MLP neurons of a small language model. Each row is named by its layer, matrix (up: input weights) and neuron, and shows model dimensions 176-303. Each number is 50 + 10 x the weight over its row's rms, rounded and kept within 0 to 99.
A block is one neuron, or neurons of one layer that tend to fire together. After each block is what it responds to, as a language model described it from the Wikipedia text at the highest values.

L4.up107:43 35 36 49 46 25 63 54 55 40 38 53 46 47 53 52 44 55 62 27 51 47 50 51 45 58 54 35 57 42 52 52 68 51 52 47 44 52 41 48 53 45 37 51 60 54 53 57 35 41 40 61 69 42 54 53 45 43 58 47 50 48 64 39 38 35 49 42 51 50 67 51 43 36 44 51 31 68 54 55 64 41 77 53 58 29 55 37 53 46 76 54 34 49 65 51 52 41 59 51 50 66 63 56 77 47 59 38 65 56 52 55 28 62 62 60 48 27 51 46 52 54 45 52 66 45 44 58
L4.up536:41 68 39 45 59 36 75 49 41 47 45 30 50 51 45 63 31 41 49 46 57 58 45 46 49 62 61 58 56 64 58 48 70 52 40 57 44 36 58 45 43 71 64 47 54 50 54 53 46 54 39 60 41 58 41 55 51 41 38 53 49 40 55 56 56 37 44 69 58 20 38 51 46 56 43 59 48 48 43 56 45 40 48 52 44 45 58 46 42 56 43 23 42 65 65 59 57 72 43 53 59 55 44 47 43 37 65 52 42 45 55 62 43 50 59 56 42 62 59 53 59 40 53 42 61 55 38 55
Description: Mid-word piece after a short prefix. Second word-piece tokens that follow a short opening fragment, mostly a lone A or a, as in A-xi-s, a-band-on, A-pol-lo, sociopoli-tic-al.

L5.up253:34 53 45 43 56 44 44 52 63 59 42 46 66 54 23 41 52 38 60 37 55 45 27 62 43 46 49 62 65 79 40 72 45 48 32 46 26 17 50 46 53 34 50 46 19 28 62 71 53 40 45 39 49 37 43 62 54 49 40 50 41 42 66 32 38 40 42 38 31 44 48 49 59 59 50 57 37 65 42 52 42 50 56 48 49 41 53 34 52 37 40 54 58 60 39 53 46 49 46 51 55 59 50 41 52 68 62 61 53 54 51 49 45 51 46 52 43 29 36 42 52 31 55 44 45 52 58 36
L5.up257:50 58 48 50 32 59 60 46 39 51 60 42 71 30 46 48 47 33 39 50 54 54 65 55 53 42 55 51 73 65 62 48 64 38 69 62 59 50 41 53 55 39 48 43 59 53 55 38 36 42 46 50 46 60 43 43 72 36 44 42 23 53 53 51 52 35 53 48 56 57 55 47 57 48 58 41 45 57 45 63 43 48 47 64 29 54 45 60 46 43 50 44 49 62 59 25 47 49 47 37 45 58 46 41 55 49 47 49 61 74 52 36 69 64 63 46 64 64 41 36 53 33 57 53 45 42 51 38
L5.up495:68 42 47 47 47 43 67 40 65 70 50 57 39 52 28 52 44 39 41 48 69 53 48 53 45 51 65 57 63 52 53 58 68 50 41 45 49 47 41 40 33 51 47 49 40 38 78 55 38 40 59 34 39 44 48 47 43 45 63 61 49 40 70 26 66 60 67 53 41 53 57 45 42 62 47 70 45 35 28 46 65 32 52 43 55 43 44 49 44 47 60 42 49 43 39 62 51 44 51 56 51 54 50 37 53 61 43 45 49 61 58 52 51 45 28 46 43 46 43 45 64 66 53 33 58 60 47 46
L5.up560:78 59 53 39 42 50 37 75 60 47 43 45 38 49 36 56 57 42 43 53 50 74 51 57 58 50 58 69 36 61 46 64 50 44 30 57 50 47 51 47 55 79 57 61 40 30 51 56 65 47 54 50 42 32 45 45 55 43 47 65 27 57 59 45 51 68 50 41 46 53 41 39 58 56 55 60 52 51 36 48 63 46 52 59 58 49 42 37 30 61 50 42 42 55 57 45 66 46 59 37 47 53 45 45 43 44 54 62 55 48 67 51 51 48 54 43 56 48 51 29 61 41 67 50 50 63 41 52
L5.up666:41 44 58 57 53 39 46 59 51 44 62 40 23 36 40 49 64 50 34 64 24 34 34 39 40 50 54 66 43 62 49 23 65 44 54 64 54 52 43 48 56 52 57 39 51 53 56 45 43 42 71 39 42 46 45 61 54 34 48 54 18 59 48 36 51 40 53 50 65 75 54 48 62 66 60 54 67 41 47 49 44 49 45 53 49 45 43 58 17 45 49 55 45 42 62 54 60 45 51 42 50 39 36 45 59 54 53 59 67 39 64 44 50 48 54 50 56 48 62 51 48 30 53 59 30 53 40 52
L5.up724:55 42 50 49 50 52 55 46 47 38 39 51 41 37 51 31 65 48 64 42 59 42 33 39 53 41 43 76 60 58 33 61 63 49 59 52 47 48 31 40 61 52 57 67 54 54 52 52 48 40 42 26 48 46 51 62 44 55 68 48 48 48 51 55 51 31 44 44 59 44 63 53 51 38 46 62 53 59 51 59 49 53 35 53 29 32 58 47 46 54 34 36 54 49 44 54 57 42 60 55 41 60 42 40 40 47 44 58 67 52 64 69 48 56 46 42 54 30 71 42 58 42 69 63 42 84 56 65
L5.up1016:58 44 54 70 44 58 51 48 44 74 49 56 32 58 45 60 52 46 51 71 45 48 44 51 51 43 53 46 45 50 46 54 55 42 56 45 53 60 45 46 54 47 61 46 55 33 48 67 40 54 59 36 31 31 64 47 55 39 47 66 31 57 46 41 44 48 63 42 56 67 40 26 48 48 45 49 66 70 39 53 51 42 53 54 38 36 56 43 37 59 55 55 53 66 68 57 72 47 49 54 60 57 43 39 55 55 64 49 37 46 50 58 37 45 44 41 22 40 58 34 57 33 47 51 48 56 42 39
L5.up1231:61 45 50 49 57 49 43 57 49 58 37 44 37 47 38 46 47 53 38 47 36 61 61 27 50 55 31 65 58 44 53 38 49 38 35 62 57 45 62 44 43 36 50 51 34 30 51 52 49 42 49 46 29 49 67 45 74 43 52 54 43 54 53 53 55 41 66 66 66 54 58 57 59 65 59 71 70 39 55 51 36 35 53 44 46 47 52 46 40 42 61 60 57 48 67 64 57 33 67 34 61 62 54 49 58 48 41 40 50 32 42 61 59 51 38 60 45 37 43 58 34 47 42 50 48 58 38 54
Description: Mid-word piece after T/D. Word-internal subword pieces right after a short opening fragment beginning with t, d or st, as in t-rum-peter, T-em-ple, D-um-fries, Stud-ent.

L5.up0:51 41 52 33 45 58 33 63 49 55 38 40 54 48 36 65 43 37 40 38 46 52 60 49 41 54 72 45 53 45 54 57 41 57 52 38 54 39 45 62 56 51 59 72 42 55 30 44 37 34 57 47 50 31 61 46 67 51 47 49 64 47 40 53 51 56 60 40 32 62 49 53 52 41 37 51 48 43 51 54 36 72 56 62 39 47 42 43 46 32 52 62 58 60 38 47 53 59 63 67 29 40 63 54 66 55 58 57 54 57 34 49 41 52 62 42 46 47 54 51 55 73 53 37 49 68 58 51
L5.up69:52 66 52 57 56 60 47 56 54 55 57 62 37 45 59 51 41 52 54 42 60 45 43 57 62 45 36 54 51 54 33 55 68 49 52 42 69 33 46 45 49 64 55 44 64 48 56 44 43 46 65 47 49 46 61 44 41 39 57 36 53 36 34 60 60 63 67 44 41 48 51 52 57 50 61 45 29 56 58 34 56 52 52 62 46 38 43 51 59 56 53 51 65 43 66 52 50 34 50 48 52 68 56 49 44 30 52 47 60 43 50 37 43 55 59 70 50 37 46 46 40 40 66 50 60 55 48 44
L5.up126:73 57 50 39 63 73 38 30 62 57 60 53 63 55 62 52 48 45 51 57 53 57 51 60 52 47 39 47 63 53 49 45 50 50 47 41 61 31 58 67 74 47 69 50 53 43 44 46 43 52 54 54 50 44 60 40 46 41 62 53 42 52 49 40 47 57 57 61 44 54 58 56 44 63 50 55 26 40 61 44 45 58 61 72 41 35 35 51 44 52 38 53 41 46 35 80 36 45 64 61 46 61 75 53 37 52 61 49 54 63 29 48 72 42 64 43 53 48 66 28 61 56 55 32 42 65 40 48
L5.up205:50 46 28 28 47 60 42 47 52 51 45 62 56 52 41 52 30 51 45 54 48 59 70 43 30 60 35 51 62 67 44 37 65 35 65 53 54 51 51 51 56 44 55 62 62 52 46 42 34 46 51 40 45 50 51 48 36 46 56 30 47 37 44 37 40 43 56 38 57 57 13 49 45 53 46 46 36 67 67 41 65 73 46 71 47 48 58 49 43 56 58 44 62 41 53 63 78 43 37 59 56 44 64 48 61 36 69 53 65 64 45 41 48 50 63 59 57 56 56 51 47 47 58 55 47 54 45 75
L5.up272:57 46 53 40 33 50 47 40 49 44 56 48 58 39 49 62 31 56 40 43 63 46 42 61 64 51 64 49 66 70 46 49 40 45 40 54 40 77 57 50 56 44 50 54 53 34 55 57 55 56 46 89 47 57 48 65 54 52 39 43 43 55 54 48 48 47 48 35 61 52 45 63 40 48 44 43 46 57 47 54 46 51 62 61 49 52 54 56 40 36 52 45 37 56 35 36 55 60 52 57 38 51 43 45 64 57 38 37 49 63 57 53 52 59 47 56 49 37 73 55 43 43 70 57 66 37 54 43
L5.up431:42 35 39 49 49 53 55 64 54 29 58 40 47 55 40 49 43 76 50 69 64 38 51 52 48 66 41 53 41 40 55 57 61 33 62 62 43 37 70 57 40 64 49 54 46 33 56 35 32 51 54 56 43 49 58 48 57 44 62 49 35 57 66 58 46 52 62 51 32 27 28 54 60 63 53 52 47 46 49 45 47 53 50 54 66 46 65 48 42 50 47 32 58 39 42 61 42 59 39 67 58 56 50 57 49 38 48 57 78 39 47 39 44 33 42 51 46 52 65 40 38 65 48 63 51 72 39 40
L5.up489:51 31 52 50 44 52 47 52 61 43 51 56 25 61 50 47 42 58 47 45 48 51 65 42 50 55 46 53 45 58 44 62 54 45 62 61 58 56 43 54 53 42 31 35 48 46 58 58 35 45 43 47 32 60 53 50 47 62 53 25 49 43 34 51 42 53 45 46 35 61 16 59 60 52 48 44 46 58 60 70 42 38 55 42 50 59 41 65 56 60 62 45 51 45 50 56 66 53 57 63 36 59 78 46 59 63 46 59 51 28 53 47 46 45 45 61 56 59 64 58 48 36 55 53 43 45 49 43
L5.up1145:56 31 40 50 66 55 65 46 54 28 32 40 53 41 61 61 49 37 42 41 34 42 53 59 60 38 46 62 43 54 56 60 33 59 43 50 61 57 45 68 34 45 52 55 51 69 47 44 42 53 71 36 44 43 46 43 53 57 50 50 34 41 46 51 55 44 53 59 45 42 47 56 40 36 65 54 39 43 44 63 36 51 60 57 58 46 58 64 35 54 40 59 64 63 48 52 47 44 61 42 36 48 72 49 49 44 58 58 35 59 43 52 28 46 49 42 49 53 41 52 47 48 50 42 44 51 43 37
Description: Table header line ends. Line breaks right after a Wikipedia table's header row, just before the |---| separator (e.g. "| Season | Player |"); more weakly, breaks after colons introducing lists, numbers in table cells, and mid-word pieces.

L5.up337:58 50 53 61 35 53 58 65 61 42 62 47 44 52 39 45 63 53 60 60 58 62 56 33 41 53 52 45 46 58 53 58 40 66 25 47 46 39 54 62 51 67 57 63 52 56 36 53 38 53 40 16 42 46 63 70 56 56 49 53 52 47 61 42 40 61 49 34 57 41 56 58 60 43 47 52 56 64 75 49 53 45 51 37 46 41 67 60 50 50 51 44 60 49 55 63 56 54 50 64 50 67 52 50 57 56 53 30 50 46 45 59 48 52 52 47 45 65 58 32 42 42 56 38 51 50 40 40
L5.up381:75 51 53 46 36 42 42 55 49 34 56 67 52 44 52 58 49 51 53 48 42 51 48 51 49 66 34 64 31 52 57 49 46 56 43 55 30 39 47 54 74 73 63 61 54 38 61 34 41 37 65 43 65 50 48 39 37 58 42 41 47 67 49 60 37 38 41 50 51 35 53 49 49 31 48 56 37 65 40 61 59 45 45 45 58 48 57 54 51 42 72 38 65 55 49 58 56 63 61 52 46 54 58 49 50 33 71 58 53 27 57 55 49 41 56 61 47 59 52 46 55 44 54 41 70 63 52 43
L5.up689:60 56 56 48 41 61 51 54 52 45 56 68 38 60 40 48 53 45 56 58 49 33 43 61 49 61 49 56 65 54 44 48 24 59 45 47 46 27 53 65 68 63 46 51 73 49 44 40 48 47 53 29 54 50 44 58 50 41 53 47 46 45 54 56 29 47 48 56 50 27 36 37 39 51 58 57 45 63 39 47 51 56 53 67 62 38 48 63 61 40 71 55 40 63 53 51 49 54 63 66 44 42 52 47 51 32 69 63 65 59 37 45 57 57 45 41 63 59 64 42 69 45 33 37 50 64 54 46
L5.up908:46 45 38 51 72 30 51 33 42 45 55 52 46 48 44 46 39 65 58 38 46 42 51 46 37 50 35 37 34 58 33 58 50 52 51 53 35 29 43 66 55 44 60 71 55 52 57 46 55 59 49 43 43 45 44 46 56 45 53 61 68 69 67 53 35 57 54 48 53 48 47 27 53 60 49 46 20 42 40 55 50 85 48 62 55 47 53 54 45 43 38 52 54 62 51 56 51 59 69 56 51 47 48 55 71 24 67 45 62 50 55 58 50 50 53 37 55 34 46 45 57 49 55 37 49 65 39 48
L5.up938:57 54 40 50 55 72 45 50 48 43 60 61 44 53 38 38 53 56 60 53 50 58 44 45 62 53 43 53 49 46 41 59 63 47 49 61 41 48 53 66 43 46 63 36 49 51 34 53 56 51 51 36 52 45 53 51 58 44 71 70 50 61 58 30 46 62 65 50 58 40 58 46 62 59 52 42 58 44 43 48 58 54 57 51 54 54 58 58 54 59 33 70 39 59 32 63 48 58 63 50 67 50 51 68 45 45 52 41 45 23 49 52 55 33 28 65 42 50 62 35 47 59 37 53 56 45 42 71
L5.up1070:33 48 26 50 37 45 45 56 55 44 56 41 51 33 46 44 49 61 55 49 39 49 64 81 45 51 43 45 53 57 42 48 32 51 50 46 39 18 36 56 43 59 63 64 83 47 48 65 46 32 58 45 46 61 51 63 59 45 39 73 57 40 42 48 47 68 73 41 47 41 43 63 68 49 46 24 36 60 52 60 64 53 42 50 55 59 59 56 68 52 55 46 44 50 57 63 40 34 58 54 49 65 50 63 48 62 45 49 36 56 68 60 74 70 50 52 45 73 47 53 57 47 41 38 36 47 51 48
L5.up1146:42 62 48 62 50 46 56 54 51 32 45 51 62 48 50 47 53 68 64 46 42 67 61 61 41 22 60 53 59 55 32 24 66 39 48 44 48 65 47 61 54 51 54 67 48 47 49 45 70 60 66 34 59 63 47 43 34 42 56 56 56 56 65 55 39 42 48 52 50 46 43 44 78 48 37 18 56 44 55 51 39 61 51 52 60 56 67 63 40 41 54 43 48 56 41 59 52 52 52 55 46 54 63 43 41 39 40 48 41 62 47 53 40 37 49 54 44 59 45 54 50 57 61 47 54 45 51 44
L5.up1199:66 46 64 40 57 47 35 38 64 39 17 49 53 47 53 40 42 44 42 61 39 48 56 48 60 64 61 58 46 39 49 46 47 51 43 49 37 59 41 55 52 31 53 63 32 53 43 50 51 41 72 36 41 50 35 66 62 45 45 51 37 67 60 48 39 37 38 62 58 47 52 57 47 57 41 42 52 38 48 38 55 56 42 44 48 54 51 41 36 47 53 56 42 46 51 57 47 63 59 57 25 44 56 76 55 35 52 45 41 44 46 64 64 52 39 48 49 58 51 48 58 58 41 46 70 50 45 44
Description: Mid-word fragment continuations. Word pieces that continue an oddly split word, like the s in ten-s-ions and no-s-talgia or ed in her-ed-itary, plus inner zeros of numbers such as 2,00.

L12.up408:41 57 54 54 45 41 58 60 50 60 52 38 57 46 45 44 47 44 36 54 61 42 58 44 32 51 50 51 47 51 52 39 55 45 52 56 55 47 36 73 51 49 39 59 57 41 41 44 61 72 48 46 34 76 68 42 51 49 61 39 72 57 62 41 54 45 53 43 60 41 59 64 50 52 51 72 48 51 40 57 41 40 44 37 62 63 52 44 65 40 43 36 40 39 46 51 52 61 49 53 44 46 53 50 58 47 47 48 56 58 37 37 47 57 57 39 31 64 53 50 65 68 41 32 38 44 52 52
L12.up430:53 53 56 63 44 51 48 57 33 59 55 42 73 43 47 32 45 42 66 64 61 58 45 41 55 40 53 57 42 53 57 37 41 66 54 63 49 55 30 60 43 29 43 52 51 56 51 59 38 56 71 46 35 49 65 54 62 46 31 40 39 52 51 51 40 47 52 64 36 55 48 52 46 50 56 42 46 69 42 45 58 27 71 45 61 43 45 53 46 50 50 64 54 42 59 69 57 45 45 34 55 38 35 49 34 44 62 38 65 46 44 36 46 59 43 37 54 53 42 56 53 54 51 40 44 46 36 37
L12.up768:47 49 51 65 35 51 53 37 46 51 50 50 57 57 65 54 33 44 55 47 52 60 51 41 39 49 58 35 29 39 42 62 63 52 66 61 38 43 53 57 49 54 46 51 62 45 67 54 48 57 60 49 58 43 72 51 51 58 58 35 64 54 50 28 52 41 26 40 53 59 40 44 32 47 60 42 51 65 61 45 58 38 47 45 58 51 43 52 58 50 59 67 43 64 34 82 47 50 59 57 64 52 44 45 58 39 58 32 64 61 39 37 76 62 37 48 29 49 31 51 35 47 54 29 58 40 52 51
L12.up1275:64 55 58 47 41 47 51 45 43 34 50 59 62 58 43 53 47 46 61 61 37 52 61 44 55 60 43 59 58 69 48 45 56 52 27 57 40 60 38 62 56 62 25 58 57 38 40 65 52 58 68 30 48 40 57 44 63 44 45 39 65 30 49 49 51 54 61 56 48 53 55 70 52 52 55 50 52 45 49 67 50 31 62 52 40 38 50 44 65 43 43 64 50 58 55 43 47 55 39 47 54 57 61 36 51 45 49 63 57 56 50 59 51 46 56 61 39 51 53 68 56 35 37 52 52 43 47 60
Description: Leading digit of years. The first digit of a four-digit year, mostly the 2 in 20xx, after a month, day, or table cell, e.g. May 7, 2007; in 2016.

L4.up319:65 50 46 45 38 52 39 56 42 36 52 38 60 51 60 61 40 33 56 41 42 34 52 36 61 54 42 46 40 62 47 65 53 34 57 47 57 58 62 59 44 65 54 62 70 54 45 64 41 40 41 53 72 55 47 42 39 54 62 42 54 45 39 60 53 66 44 46 59 58 44 44 34 52 50 41 57 63 57 44 45 56 43 42 51 55 64 51 36 51 49 52 59 54 40 47 45 43 52 67 53 60 64 52 51 42 38 58 53 39 28 48 32 37 48 30 45 53 64 37 54 72 59 42 56 39 74 44
L4.up622:39 62 52 61 59 64 60 39 39 38 41 52 57 28 56 48 53 43 59 54 57 47 53 52 61 42 65 51 47 60 59 45 43 52 56 48 45 59 49 40 32 85 42 55 46 39 57 49 49 58 66 56 54 51 55 50 46 55 57 55 66 38 45 61 70 35 42 40 57 56 59 44 23 53 37 48 54 65 51 58 47 32 30 36 50 44 47 52 27 54 40 26 62 60 38 58 56 36 38 53 51 58 41 47 48 40 47 58 40 54 59 59 35 48 51 43 56 35 49 35 46 46 51 56 57 49 46 52
Description: Markdown table structure. Line breaks ending a markdown table header row or separator row, plus header cells such as Votes and Win/Loss result cells.

L4.up468:56 57 39 46 56 56 57 51 44 44 54 52 50 62 36 58 56 58 49 49 58 42 36 55 65 49 51 51 51 43 45 59 58 57 63 41 48 49 55 45 29 55 57 55 26 40 31 49 32 26 58 46 54 41 52 56 41 21 62 60 48 64 37 22 59 39 26 55 46 52 58 53 48 47 44 25 42 62 39 66 56 59 64 56 38 52 40 51 52 45 63 41 61 44 40 49 55 49 56 51 38 50 51 41 42 54 62 33 49 68 48 40 41 53 62 48 28 41 43 50 45 38 28 51 58 54 41 63
L4.up840:39 53 19 48 63 50 60 45 53 44 59 33 43 50 39 64 42 51 64 53 57 42 43 52 51 55 36 43 51 30 51 57 31 80 61 45 38 53 61 51 49 54 71 57 45 64 31 49 36 38 39 37 59 59 59 40 42 34 60 47 47 43 59 45 57 41 58 57 36 46 46 42 56 31 46 49 48 53 55 52 51 49 46 52 40 60 55 58 42 56 52 46 42 48 46 36 46 36 44 52 53 73 41 45 37 47 62 62 54 45 59 57 41 50 53 43 51 31 44 50 58 59 61 57 38 48 50 47
Description: Mid-word subword fragments. Short word-piece tokens inside a longer word, often right after a capital letter in names or foreign terms, such as S-h-ishakli, L-ing-elsheimia, F-on-da.